config = dict(
    activation='geglu',
    positions='rope',
    qk_norm=False,
    bias='none',
    parallel_block=False,
    init_std_o=0.00837,
    optimizer='muon_variant',
    lr=0.00521,
    lr_mult_down=2.0,
    steps=3285,
    dataset='wikipedia_en',
)
MLP neurons of a small language model. Each row is named by its layer, matrix (down: output weights) and neuron, and shows model dimensions 32-159. Each number is 128 + 24 x the weight over its row's rms, rounded and kept within 0 to 255. A neuron's up and down rows have the sign that makes its largest values positive.
After each neuron's rows, "fires before" lists the tokens most often just after its 100 highest values on Wikipedia text that the model never trained on.

L9.down247 [ 96  91 124 113 138 141 125 160 109  76 120 112 149 144 123 132 151  89 125  99 121 119 130 132  79  89  79 163  99 103 106  90 143 150 148 113 160 130 130 144 109 154 150 110 137  76 100 137 123  98 100 124  94 110 140 137 156 134 127 110  98 106 119 114 148 100 118 162 132 121 165 132 156 111 105 106 132 117 134 112  66 128 169  90 150 119 171 108 132  86 116 132 148  70 131 110 144 143 144 133 132 130 158 105 119 134 111 127  79 113 127 173  96 130 134 130 140 128 112 115 109  87 124 144 130 118 114 135]
fires before: "| ", "- "

L7.down673 [114 100 130 171 140 166 188 160 137 117  83 135 130 118 163  86 149 148 154 102 146 150 130 121 141 159  94 121 125  98 158 132 136 114 114 127 110  90 133 106  54 127 155 150 142 124 112 149 110 120 137  88 117 126 119 125 181 170 143  81  98 141 125 114  96 163 111 106 110 152 163 107 104 127 194 127 166  84 156 138 142 160 139 138 123 137 130  97 158 134 120 146 130 112 132  83  93 139 104 123 114 112 121 119  97 143 162 148 143 138 140 144 120 120 144 154 114  94 110 134 119 117 134  93 154 138 125 135]
fires before: "| ", "- ", "|---|---|---|", "|---|---|", "|---|---|---|---|"

L9.down1011 [ 93 168 108 143  81 141 100 119 139  57 112 136 160 143 104 151 149 137 111 105 170 140 151 117 125 115  87 111 126 164  97 124 124 128 131 116 169 105 159 124 129  95 118 125 138 131 135 121 154 157  95  86 133 137 109 121 158 121 122  93 124 105 133 146 127 124 154 160 160 154 179 115 140 129 128 113 106 137 114 124 106 129  95 158 145 119 134 143 110 129 150 156 138 121 160  71  91 128  74 146 124 126 109  70 121 140 108 132 137  97 118 157 101 125 124 129 147 138 124 136 121  89 154 121 104 147 150 134]
fires before: "| "

L3.down785 [165 124 146 112 152 113 120 132 151 110 157 134 122 122 139 120 109 143 101  87 127 113 156 174 127 139 114 168  93 162 109 120 131 152 136 103 109 165 130 114 130 144 105 136 162 114 116  90 136 123 150 147 117 136 170 126 116 160 108 147  99 149 159 118 158 101 140 124 110 150 140 209 131 134 163 108 143 131 152 102 125 145  95 122 107 128 120 130 141 139 145  80 123 156 106 121 119 142 109 105 139 113 117  69 142 185 138  99 166 110 162 122  89  92 123 160 157 127 127 115 102 145 153 100 120 137 109 211]
fires before: "==", ": ", ", ", "\n", "."

L10.down1002 [146 192  83 114 133 120 126 149 149 140 182 181 179 146 145 134 125 134 118 108 128 125 142 153 102 145 143 102 135 143 127 170 138 121 134  90  83 138 123 154 105 122 145 107 113 153  95 143 108 114  98  79 131 122 108 114 169 157 144 124  78 135 162 165 141 116 106 109 160 111 144 143 127 184 165 140 129 126 116 123 134 125  99 106 138 163 104 144  94 135 142 165  95 109 130 121  95 109 128 107 126 100 106 144  83 149  98 146 118 110 141  83 109 116 143 199 105 122 129  82 125 132  93 133 167 131 137 122]
fires before: "by ", "to ", "for ", "in ", "as ", "with "

L7.down1100 [123 126 153 121 109  85 132 134 129 106 148 175  99 164 116  88 138 120 159 116 151 166 122 136  88  88 155 115 169 158  88 150 106 151 148 152 116 149 141  94 142 129 144  68 112 140 120 195 131 153 114 144 111 124 104 146 104 144 158 129 140  90  63 105 146 103  97 159 114 127 109 130 133 151 149 136 104 154 130  60 145 135  78 100 104 106 159 120 130 103 128 183 135 147 126 150 120 139 145 124 111 129 121  85 114 139 122 141 119 157 116 124 170 110 127 126 123 117 107 125 147 120  97 150 112 101 117 133]
fires before: ", ", ". ", ".", ") ", "aft ", "iz"

L10.down241 [123 145 131  79 102 107 123 142 144 100 107 165 154 122 131 130 140 136 125 133 144  91 120 146 160 133 106 115 106 116 156 110 136 145 131 102 136 152 143 133  96 143 103 131 118 174 144 143 121 170 145 146  98 112 120  95 147 147 110 174 146 129 149 163 110 125 128 171 127 111 187 116 114 132 136 138  88 142  85 109 138 130 112 118  94 135 129 185 121 141 130 137 125 150 121 141 144  94 110 101 150 197 169 159 159  98 157 142 154  87 115 167 120 121  97 104 126 127 116 148 140 119 147 124 153 120  94  99]
fires before: "| ", "|"

L9.down1272 [130 156 128 101  97  86 146  91 155 171 115 123 137 162 179  84  50 153 110 134  98 159 109 129 149 120 130 147  88  94  90 170 163 149  98 137  96 120 175 130 135 115 135 113 138 132  67 143 149 116 147 130 133 141 135 112 151 118 150 121 131 129 159 127 143  63 128 119 154 114 130 132 149  92 116 110 161 114 100 148 148 101 158 174 124 117 112 149 157 116 137 132 161 113 118 109  98 101 149 172 100 154 167 151 136 126  95 128 162 155 149  98 146 145 114 167 119 138 110 124 150 118  98 137 129  72 117  62]
fires before: ", ", ". ", "that ", ".", "his ", "the "

L10.down1112 [117 148 154 163 148 112 103 121 142 137 109 140 133 123 158 120 160 139 113 146  89 128 138  68 110 128 131 115  75 135 148 160 120 101 137 133  99  98 128 128 119 135 137  99 156 139 141 174 148 127 123 122 123 115 173  86 155 143 164  86 147 141 136 139 146 114 130 133 113  94 127  98 106 181 132 133  96 108 111 131 160 118 177 126 135 125 143 146 119 152 114 146 135 129 126  96 140 114 145  92 121 147 128 161  94 134 129 134 101 142 144 130 106 115 150 136 172  94  83  75 152 135 120 154 116 126 143 154]
fires before: "with ", "in ", "between ", "of "

L7.down619 [110 121 107 152 155  84 118 119 128 112 114 152 122 147 126 104 100 129  81 131 131 100 113 110 181 102 138 160 113 156 145 140 146  92  73 109 112 132 141 140 109 145 134 201 117  97 106 133 110 137 179 157 119 153 110 157 120 111 131 117 148 121 126  97  97  98 120 150 146 120  87 105 145 101  93 108  94 170 152 140 106 139 114 131 184 130 141 115 120 119 148 137 115  44 101 133 184 117  95 117 140 105 123 154 102 107 104 159 132 118  90 116 135 120  99 147 103 107 104 135 124 134 102 150 103 155 130 139]
fires before: ", ", ". ", ".", "s ", "s", "; "

L3.down995 [149 133 135 158 152 138 131 107 121 188 135 122 161 107 121 103 133 136 102 110 104 153 141  84 100 125 137 132  99 152 145 135 160 190 126 146 111 117 105 138 175 113  90 160 127 110 130 155 141 112 132 149 112 142 126 128  84 115 158 151 103 134 150 132 107 133 137 133  93 111 126 109 155 147 167 140 106 111 130 117 181 139 120 166 122  92 143 131 120 116 110 156 133  89 141 123 135 126  79 146 126  93  75 113  86 125 141  70 147 108  85  99 154 138 141 113  61 115  81 117 106 133 135 138 113  81 121 111]
fires before: ", ", ". ", "==", "\n\n", "y ", "\n"

L10.down924 [135 185 109  99 131 109 127 102 100  93 154 161 132 110 136 121 122  81 115 152 103 107 173 159 129 152  89 110 125 165  83 147 137 121 111 133 136 131 155 131 136  94 138 128 127 105 147 101 119 153 144 132 113 157 103 124 136 133 128 132 147 161 147 147 168  84 133 159 164 143 125 152 112  92 119 174 119 104 122 132 157 135 122 148 126 103 131 172 107 120 116 113 122 140 155 122 123 126 124  87 161 146 123  93 118 113 149 127 106  96 121 121 123 103 130  97 122 139  88 143 130 102 131  86  93 132 152 135]
fires before: ", ", " ", ". ", "\n\n", ".", "\n"

L9.down30 [115 105 114 149 126 125 145 135  87 146 109 146  95 132 112 120 101 171 142 126 120 150 128 112 101 124 161 155 146 151 109 166 161 135 125 123 127  87 117 149 140 140 119 121 119 126 112 100 133 132 169 149 116 135 136  92 107 145 167 147 115 109 116 121 118 108 189 115 141 110 111 123 139 124 151 129 169 118 109 155 115 120 142 158 152 110 127 134  81 144 114 137 128  78 112 119 130  70 130 101 117  72 105 118  82 126 137 153 136 145  84 106 138 119 109 153 131 109 112 125 104  86 159 110  80 124 198  97]
fires before: ", ", ". ", ".", "ly ", ": ", "\" "

L7.down2 [138 134 129 109 103 138 112 150 159 143 142 151 124 155 158  80  94 148 146 138 134 163 110 124 110 153 142 102 180  74 145 135 123 136 125 137 105 143 140 105 138 111 130 118 133  84 191 140 131 118 136 104 174 129 170 107 143 158 122 166 129 127 115 140 106 174  85 158 155 126  99 147 102 175 145 155 134 119 141 148 175 146 128 154 128 163 138 108  84 106 132 138 154 139 158 134 115 142 135 130 127 148  84 118  93 127 158 155 165  67 161 115  84 162  87 112 118 174 140 126 140 110  94 132 143 144 106 109]
fires before: "| ", "ween ", "ian"

L9.down901 [100  88 115 131  91 144  83 192 155 161 156 148 107 108 133 120 108  98 134 141 144 110  93 138 127 141 144 147  97 157 153 188 120 135 110 121 160 101 149 150 130 150 144 142  99 110 158 124 150 121 138 122 138 144 165  91 153  82  98 136 163 131  99 102 112 130  94 152 141 136 116 117 141 107 119 168 101  94 126 128 161 114 120 150 148 115 107 110 131 147 135 135  99 123 148 122 101 130  85 171  75 106 142 148 149 165 143 180 116 131 136 148 168  97 139  72 117  81 122 139 127 162 105 168 126 150 122  98]
fires before: "(", "| ", "J"

L10.down280 [110 164 130 120 142 167 130 109 140 132 140 121 135 123 120 109 122 129  99 138 137 154 107 123 157 111 122  75 125 147 107  93 114 123 131 124 124 139 184 136 154 157 120 116 123 105 153 106 156 146 176 117 123  90 115 176 169 117 128 118 153 106 134 105  84 141 146 106 104 129 132 103 144 126 131 154 135 149  79  95 112 110 138 144 141  92 156 116 144 127 124 168  78 135 143 159 198 114 129 167 153 126 136 173 152 117 155 100 124 147 143 133 143 106 168  98 126 158  99 120 113 126  86 118 132 115 108 148]
fires before: "that ", "his ", "the ", "to ", "a "

L9.down922 [120 120  83 154 113 115 125 117 121 119 135 138 137 171 109  74 121 190  96  56 133 123 129 136 116 115 144 138  91  91 141  91 111 114  85 131 123 131 115 151 124 139 158 105 132 149  60  92 133 143 173 124 139 130 116 114 115 125 114  86 144 165 116 103  95 112 113 121  94  87 109 161 121 110  81 128 169 115 117 138  97  84 137 149 120 171 126 117 123 133 136 140 115 132 105 108 141 113 145 139 117 129 121  77 149 161 153 174 122  81 133  84 156 114 106 137 155  90 121 130 107 130 152  99 124 142 149  97]
fires before: "==", ": ", "|", "y", "and "

L9.down1037 [115 110 105 135 128 123 110 137 107 166 106  89 135 129 144 121  95  90 133  94 104 116  88  81 153 126 126 122 124 115  79 125 206 124 119 122 120 124  94 149 113 138 144 148 104 136  48 135 136  94 121 161 121 153 126 126 127 147 176 118 122 178 138 112 124 129 132 106 134 132  96 164 113 161 230 112 153 132 101  86 140 128 126 126 108  93 119  87 153 123 148  86 117  93 147 140 126 159 139  96 142 136 142 170 120 168 138 130 158 117 186 170 138 131 119 152 138 108  82 115 130 117 117 132  85 104 108 134]
fires before: "| ", "|---|---|---|---|---|", "|---|---|---|---|", ") "

L3.down630 [123 139 117 129 147 157  95  81 141 149 108 136  97 157 143 137  90 143  96 130 119 123  76 146 115 123 141 154 188 126 184 120 128 142 117  99 135 108 120 165 116 108 106 139 134 103 179 110 157 125 125 127 133 124 132 113 126 116 131 120 120 109 104 111 104 115 167 117 110 114 124 154 130 110 148 129 107  91  99 114 145 140 103 144 115 107 148  95 115 100 139 149 128 152 145 129  98 129  95 161 127 116 126 155 122 149 119  82 118 127 130 154 143 147 111  98 119 136 166 119 116 115 109 185  78 113 132 126]
fires before: "| ", "|", " ", "o", "D", "Mus"

L9.down228 [114 114 185 132  89 117 109 129 146 126 115 136 153 125  96 121 110 143 132 156 127 118 147 103 101 125 161 147 147 117 130 156 142 166 142 126 111 126 112 110 147 134  96 132 142  67 161 188 143 103 109 124  67 125 122  90  82 138 126 143 158 132  85 144  88 130 137 143 110 116 149  98 146 150 109 167 145 151  84 108 113 112 152 174 153 119 112 127 152 177 155 119 130 120 159 119 152 200 148 116 136 107 125  97 100 172 145 113 114 122 149 138 128  96  85 144 120 141 118 126 106 139 180 132 125 156 108 138]
fires before: "s ", "t ", "am"

L10.down587 [134 104 163 122 102 144  99 120 135 109 106 133 116 126 148 143 134 155 125 172 112 131 148 152 105 118 163 133 114 120 115 141 148 133  97 129 110 142 108  84 145 119 109 132 145 105 103 116  99 140 129 117 103 124 113 126 135 125 107 151 148 146  93 100 117 142 170 140 111 109  85 136 145 168 148  85  88 118 122 120 100 113 141 112 127 195 120 131  96 132 100 113 139 127 152 121 180 179 129 134 133 160 191 100 111 182 121 109 134  97 191  96 130  93  85 129 119 120  75 138 154  81  77 120 143 163 168 102]
fires before: "s ", "ally ", "ation ", "al ", "al"

L10.down1241 [135 122  93 109 138 129 140  91  90  96 110  88 121 143 109 113 154 127 111 157 134 122 137 111 144 133 106 107 142 132  87 124 110 102 116 128 147 128 123 140 168 138 128 137 136 140 144 151 116 118 138  98 154 116 177 131 109 101 131 131 140 119 114 104 138 128 143 137 139 142 111 111 120 127 150 127  45 188 154 128 134 126 160 154 116 133 171 143 185 130 135 144 100 118 123  29 136 141 123 129 163 156 151 164 121 112 130 129 128  92 125 118 129 145 122 135 189 140 108 135 125 126 132 130 111 115 122  91]
fires before: ", ", ". ", ".", "s", "s "

L7.down32 [129 164 120 164 157 120 127  99 102 102  81 123 107 101 116 123 132 165 159 153  95 108 118 161 176 126 143 128 138 126  81 129 147 119 147 117 152 127 133  99 124 157 147 127 112 124 138 121 100 134 127 117 128 152  93 117 105 130 168 140  99 136 124 142 129 103 144 189 112 129  97 109 130 147 134 120 121 133 173 112 119 135  89 146 121 129  82 121 125 144 135 120 111 108  90 122 171 133  86 160 123 133 163  94  83 103 134 125 134 111 103 139 118 175 149 127  87  91  97 133 147 146 159 128 151 110 153 152]
fires before: ", ", ". ", "s", "s ", "\n\n"

L4.down74 [ 96 119 125 104  90 102 138 133 133 106 123 120 140  98 144 116 108 165 133 170 125 129 126 123 130 121 137 132 118 116 114 146 174  93 131  77 117 123 127 118 123 129 118 156 109 118 148 141 127  96 110 117 139 157 129 115 122  94 106 150 128 110  90 141 110 109  78 132 141 131 100 132 104 132 119 145 132 150 139 121 110 135 136 137 123 173 142 134 122 123 144 125 113 111 140 106 128 122 110 115 111 115 144 102 123 121 153 161 126 119 168 144 125 133 117 149  92 135 122  90 158 139 124 121 170 142  99 158]
fires before: "| ", "y ", "k ", "|"

L3.down516 [ 90 142 142 131 144 102 160  89 115  74 135 132 109 106 119 141 135 122 141 140 106 117 194 132 147  97  67 152 131 144  99 131 131 120 115  74 119 146 126 135 150 122 140 117 142 105 149 143 160 126 110 133  89 130 129 144  90 129 163  97 130 121 167 126 146 141 159 155 140 142 105 114 121 149 133 149 132 158 129 112 140  90  89 133 129 115 115 171 124  51 140 118 128  91 151  82 130 110 119 148 124 163 148  64 133 110 130 131 141 155 129 111 114 133 161 117 141 133  67 100 120  58 114 127  85 181 116 135]
fires before: "\n\n", "The ", "He ", "This ", "In "

L5.down216 [111 129 158 132 182 108 170 153 138  97  93 140 111 126 128 121 122 152 106 150  95 154 180 109 119  47 135 126 112 136  96 136 117 127 115  89 135 108 110 119 151 181 132 121 127 142 133 151 131 118  89 143 106 178 174 132  94 130 141 125 105 102 137 110 117 118 131  87 120 133 158 104 175 149 115 121 131 130 138 128  87  68 112  98 137 128 160 109 137  70 121 167 120 120 129  80 142  84 123 156 152 144 111 110 152 146 113 139 141 152 115  98 128  96 104 106 128  95  97 136 132  94 102 112 110 156 171 141]
fires before: "==", "In ", "== ", "===", "The ", "On "

L9.down1243 [159 139  94 115 141 119 109 171 120 131 140 154 130 129 111 153 153 114 116 107  95 146 154 115 155  82 140 141 143 164 156 145 161 118 148 153 115 121 142 148 106  97 136  87 117 100  63 171 145 136 113 161 145 106 109  96 130 111 149 151 141 134 123 106  78 130  84 109 126 118 104 146 116 117  86  90 139 119 116 149  92 131 139 129 147  97 134 136 105 127 107 116 135 136  88 170 114 130 148 135 161 131 108 154 100 163 111 123 132 162 120 102 130  68 112  58 142  85 103  84 125 162 119 160  66 122 132 173]
fires before: ": ", "| ", "\n", "(", "ity"

L9.down771 [161 103  91 153 157 144 118  97 107 135 137 140 105 165 120 114 150 149 122 167 135 145 126 145 130 119 122 137 133 111 116 135 167 144 104  81 129 104  96  95 127 107 140 140 112 113 140 111 111 128 136 116 108 136 114 166 119  83 192 130 123 119 115 119  78 123 119 143  88 137 129 131 145 160 145 141 108 103 150 122 118 169 144 122 171 178 127 138 161 135 103 113  86 142 115 118  92  95 119 123 120  98  73 110  93 140 147 126 127 115  88 121 138 102 109 139 110  98 105 151 167 117 131 183 106 157 134 154]
fires before: ": ", ", ", ". ", ".", "==", "ing "

L10.down1023 [145 141 127 108 148 154 158  90 146 101 134 103 148 153 122 123 134 117 174 110 139 122 143 141 111 142 133 138 130 151 137  97 130 107  95 111 147 154 118  91 130 164 108 169 165 161 127 159  84 142 110 130 125  96 156 141 123 136 171 138 101  77 134 145 111 140 100 136 128 136 184 162 137 189 148 125  98  90 130  89  92  96 163 104 169 127  81 157 126 154 153 136  94 131  86 136 174 149 113 148 148 123 133 141 144 135 140  82 127 133 119 118 132 151 115 148 122 161 125 109 146 167 117 106 167 162 159 108]
fires before: "to ", "by ", "that ", "in "

L10.down1272 [112 144 140 122  96 150  94 132 150 131 109 123  74  80 120 149  94 186 156 179 149 144 173 130  89 139 145 133  80 126  87 155  98 134 166 115 124 154 131 109 101 105  86 126 137 134 131 137 155  91 124  98 134 148 109 122  90 115  99 166 112 152 111 150 127 133 121 140  93 118 126 115 102 118 134 149 100 152 163 158 131 106 144 124 143 162 125 167  81 140 125 125 121  99  80  96 145  98 164 144 120 134 130 130 180 113 113 122 122 125 155 143 126 105 135 176 152  73 132 155  75 123 146 100  97 127 112 125]
fires before: "s ", "t ", "ted ", "s", "ve "

L10.down915 [135 124  98 111 158 139 141 150 148  50 122 119  82  80 114 147 148 150 122 125 137 121  93 127 133 137 114  79 113 110 116 105 161 170 133  92 148 126 151 165  90 101 105 137 150 146 150 103 122 166 149  91 117 132  87 137 152 116 107 133 106 144 145 117 104 132 129 121 168 175 161 116 121 140 113 100 151 132 132 123 126 126 130 134 118 141 176 140 132  96 131 128 185  73 184 146 158  77 121 120 170 135 142 133  99 127 129 129 130 167  96 141 120 174 129 145 133 132  98 164 161 119 149 136 115 119 138 162]
fires before: "- ", "| "

L10.down128 [ 33 149 129 178  84 122 130 133 152 147 166 137 121 134 136 100 141 138 105 101 120 147 117 100 114 132 135 164 145 118  91  79 107  82 113 146  94 117 158  98 132 133  98 111  92 151 118 132 157 137 142 130  91 123 148 151 140 110 125 140 129 103 106  57 108 169 171  81 148 131 136 128  89 114 121  82 161 163 128 111  88 113 147 149 140 172 166 108 185 125 119 143  95 102 105 147 156 113 129 167 143 132  88 128 156 131 129 142 117 140 161 122 129 115 168  93 114 165  96 142 129 116 108 124 113 120 145 114]
fires before: "the ", "le"

L3.down964 [138 150 106 123 121  99 109 140 125 127 128 130  74 123 162 123  73 112 147 144 147 171 128 109 160 137  97 153  96 151 123 138 123  99  94 122 137 113 154 133 190 115  97 142 139 114 156 139 121 118 117 125 143 166 155 131 127 165 145 115  90 126 144 116  82 144 115 142  89 116 168 109 108 123 157 105 112 133 118 126 133 149 125 146 102 136 141  82 132 118 145 140 111 142  93 143 129 147 124 116 131 128 147 137 102 127 122 141 142 107 149 162 110  68 109 152 136 108 125 147 101 111 133 118 129 101 142 154]
fires before: ", ", "\n", ". ", ": ", ".", "hold"

L9.down316 [156 102 119 103 109  91 114 105 104  97 155 136 186 144  93 111 125  98 122 123  87 123 139 109  86 153 128  94  75 100  61 121 140 159  96 106 121 138  89 140 101 165 122 107 114 121 100 119 130 133  95 170 135 119 142 142 118 112  98 124 110 159  81 143 144 112 140 172 110 105 146 106 146 146 116  72 130 127 126 124 137 122 127 129 162 132 172 160 122 114 134  82 117  99 118 117 126 141 115  97 107  79 132 147 125 160 120 149 110 149 126 109 141 121 105 161 105 168 117 113 176 140 106 155 155 141 153 134]
fires before: "by ", "to ", "in ", "on ", "for "

L7.down206 [123 143 120 123  86 138 133 134 148  59 121 130 102 147  91 130 129 161 120 107 123 160 137 119 156 136 136 150 132 214 116 117 127 133 112 154 127  52 146 139 165 149  63 136 135 134 105 186 147 143 111 124 129 138  94  84 120 119  87 125 155 163 144 118 115 124 130 127 105 117  87 157 101 125 129  88 127 124  91 135 127 148 100 143 141 108 153 128  92 142 137 132 104 165 109 143 174 118 129 143 121 140 119 121 157 136 167 108 144 150 126 118 137 143 116  70 135 119  89  88 138 134 139  92 103 128 154 142]
fires before: "| ", "|", "ore "

L9.down348 [171 121  76 154 142 145 115 131 118 186 123 138 113 135 133 108 127 150 123 122 132 204  90 157 150 150 116 173  97 188 123  93 168  86  98 152 125 100 146 130 144 139 151 121 102 125 121 110  77 117 133 127  90 163 156 107 103 107 141 170 120 160 101 139 125  93 142 117 156 161 112  94 103 164 167 141 130  82 116 124 143 107 133 144  99 107 110 138 114 128 144 159 188 139 153 139 130 134 116 122  92 158 132 118 146 158  93 165 137 134 137 145 132  86  89 164 160 128 150 140 197 104 123 146 112 103 142 113]
fires before: ". ", ", ", ".", "ves ", "ves", "-"

L10.down680 [145 150 128 118  86  78 157 119 141 147 156 169 106 140 135 122 114  75 161 136 116 114 147 167 126 116 118 125 131 126 137 171 172 111 136 158 129 130 127 145 107 104 135 104 137 137 132 117 150 141  99 148 154 141 147 116 144 140 148 104 181 109 139 120 159 118 154 158 153  91 116 125 107 153 111 166  85 123 147  93 143 104 115 160 153 155 126 147 154 142 163 174 133 128 160 113 158 151 128 106 153 172 115 115 127 141  78 171 111 184 146 152 140 113 117 103  97 109 123 121 150  79 124 119 152 110 103 157]
fires before: ", ", "(", "| ", "\n", ". "

L10.down363 [ 81 113  95  96 117 144 157 136 136 124 119 142 113 127  84  82 159  74 137 106 156 144 139 113 100 119 105 108 132 109  76 126 139 149 112 134 110 135 124 134 163 126 142 142  88  89  91 136 143 142 112 108 110 113 116 111 119 116  92 105 118 115 149 112 157 137 158  98 132 147 126 148 113 139 129 132  97 143 143 124  96 114 147 122 109 110 129 126 149  97 102 149 106 128 146 116 159 181 146 144 121 120 120 138 144 142 145 125 116 108  61  98 115 133 149 121 140 131  98 164 110 115 133 137 143 157 121 131]
fires before: "he ", "the ", "she ", "it ", "they "

L7.down489 [158 130  95 142  78 141 137 137 127 132 171 123 157 132 134 146  67 133 116 111 137 132 160 117 102 114  68 107 138  50 146 103 113 116 149 145 117 151 151 123 116 113 133 146 130 139 145 150 110 117 186  85 123 117  72 135 134 125 153 121 105 122 119 177 125 121 128 160 116  76 108 140 146 117 142 136 144 167 104 163 108 130 103  95 150  95 163 136 105 108 121 123 134 100  86 118 125 173 124 136 132 150 127  95 105 140 107 211 160 118 172 146 138 152 160 110 115 165 114 117 156 122  92  84 151  99 142  99]
fires before: "| ", "Democratic "

L3.down216 [113 111 136 139 122 118 140 113 113  82 111 147 137 109 127 145 156  98 112 152 108 133 213 127 137  63 126 130 111 125  98 155 145 116 129 104 167  98 133 124 133 167 104 104 143 169 134 154 143 153  72 111  40 131 130 129 121 138 138 110 109 108 133  94 127 124 130 151 115 134 151 124 143 118 107 137 135 124 125 125  84  92 105 111 141 133 135 130 133  62 155 147 101 123 139  68 139  92 133 154 117 135 115  98 144  94 133 111 114 151 140 120  96 111 139 119 151 109 114 113  94  59 107 144  81 171 135 127]
fires before: "==", "In ", "The ", "On ", "== ", "| "

L3.down948 [ 83 156 100 147 123 136 167  94 133  80 177 115 119  69 169 138 150  93  89 114 133 124 131 113 150 112 108 124  91 151 123 138  67 145 142 105 120 109 129 157 114 144 131 153 122 135 136 102 127 115 100 122 111 108  98 123 104 128 113 152 123 131 160 102 131 162 163 104 137 179 116 101 106 111 120 152 132 100  64 112 113 138 123 133 169 117 138 157  84 125 131 105 125 112 158 108 134 119 159 142 131 102 108 111 151 109 125 127 164 132 152 137 153 168 143 110 118 120 156 134 109 103 112 164 106 118  97 135]
fires before: "| ", ": ", "e", "tion "

L7.down332 [151 122 149 124 142 151 122 107 125 104 112 123 117  93 125 100 101 132 178 140 122 166 124 124 162 147 119 108 163 136  85 157 124 151 153 123 120 135 147 159 126 133 126 108  92 120 147  95 138 106 114 116 141  90  94 135 121 120 181 138  98 165 136 142 154 122 129 135 151 106 170 159 129 151 112 155  63 127 120  82 128  89 127 138 106 158  87 156 119 128 147 124 114 131 152 168 139 135  99 158 126 165 105 119 114 116 125 121 142 136 150 159  93 151  92  83 130 128 161 132 152  93 121 152 142 102 145 163]
fires before: "s ", "s", ". ", ", ", "it"

L7.down935 [155 109 103 135  73 133 118 112 170 118 113 146 126 115 140 106 136 136 162 174 111  89 168 124 116 100 156 154  96 115 105 104 162 131 124 114 143 148 191 132 137 149 144 106 124 122 140 131 176 123  95 225  97 124 139  92 143 141 131 134 105 122 125 145 137 119 181 160  99 128 121 122 116 151 117 144 158 138 170 123  90 119  91 167 119 146  85 149 100 103 131 142  85 185 144 118 121 134 117 116 141 135 136  74 110 142 109 111 191 146 163 137 122 113 146 139 122 155 142 122 160 178 130 156 145  81 130 175]
fires before: ", ", ". ", "| ", "."

L9.down696 [154 115 147 104 153 119 150 134 123 143  91 162 160 133 136 137 113 149  86 111  87 163 104 100 134  59 128 134  98 153 140 126 146 121 146 135 148 118 130 141 148 155 158 145 103 102  97 120 126 148 123 126  88 115 118 122 138 135 143 153  95 136 118 159 161 133 141 143 161 116 158 161 145 139 146  67 153 109 110 133  94 121  95  79 162 139  79 135 138 137 167  86 162 149  80 148 130 134 129 114 117  93 108 112 148 128 131 141 107  92 140 178  85 152 136 159 117 163 144  80 104 150 114 135 137 139 104 160]
fires before: "in ", "as ", "at ", "and ", "to ", "was "

L4.down959 [116 131 140 147 118 140 168 134 115  48 122 140 115 109 111 153 141 136 118 105 110 109 203 120 143 117  72 131 135  91  75 119 127 118 135 111 132 156 146 126 114 144 122 126  94 118 115 142 157 160  93  92 126 114 129 144 128 152 153 121 121 122 143 139 136 144 138 116 115 118 159 136 150 123 144 143 123 165 102 129 111 151 112 113 144 132 108 151 127  26 115 144 139 123 144  77 151  73 165 160 157 147 113 101 141 107 141 170 142 147 140  70  83 135 176 107 120  94 102 124 136  95 113 110 114 123 144 134]
fires before: "| ", "The ", "N"

L10.down1039 [130 134 116 102 164 119  99 126 109 114 129 119 135 110  93  98 121 135  97 205 102 122 136 138 149 155  96 169 105 155 128 143  88 159 139 104 148 131  98 138  63 102  73 121 133 124 113 116 144  80 162 103 121 141 129 152 121 126 154 125 104  97 157 121 134 121 151 160 141  81 120 127 121 119 124 130  99 110 132 109 152 163  88 142 104 180 173 112 147 144 111 154 136 157 138 106 141 157 158 103 120 162 140 161 125 131 134 127 147 112 114 165 151 109 115 124 157 130  77 142  97 104 126 125 119 100 137 157]
fires before: ", ", ". ", "-", ".", "; "

L10.down716 [123 141 121 118 148 136 128 101 135 122  96  98 118 136 121 116 118 123 138 129 155 146 170  87 121  97  87 104 154 136 141 107 105 145 108 106 133 102 132 171 111 119 107 140 114 141  91 106 104 135 150 155 119 110 114 102 150  66 101 128 118 117 122  99 131  92 161 162 136 132 138 144 113 123 135 155 106 141 130  99 128 111 119 128  92 117 113 127 138 154  99 160 112 151 190  92 140 140 137 117 124 130 106 167 127 102 132 150 218 128 123 119 132  98 140 163 165 163  87 136 138  95 144 148 152 182 166 140]
fires before: ". ", ", ", "."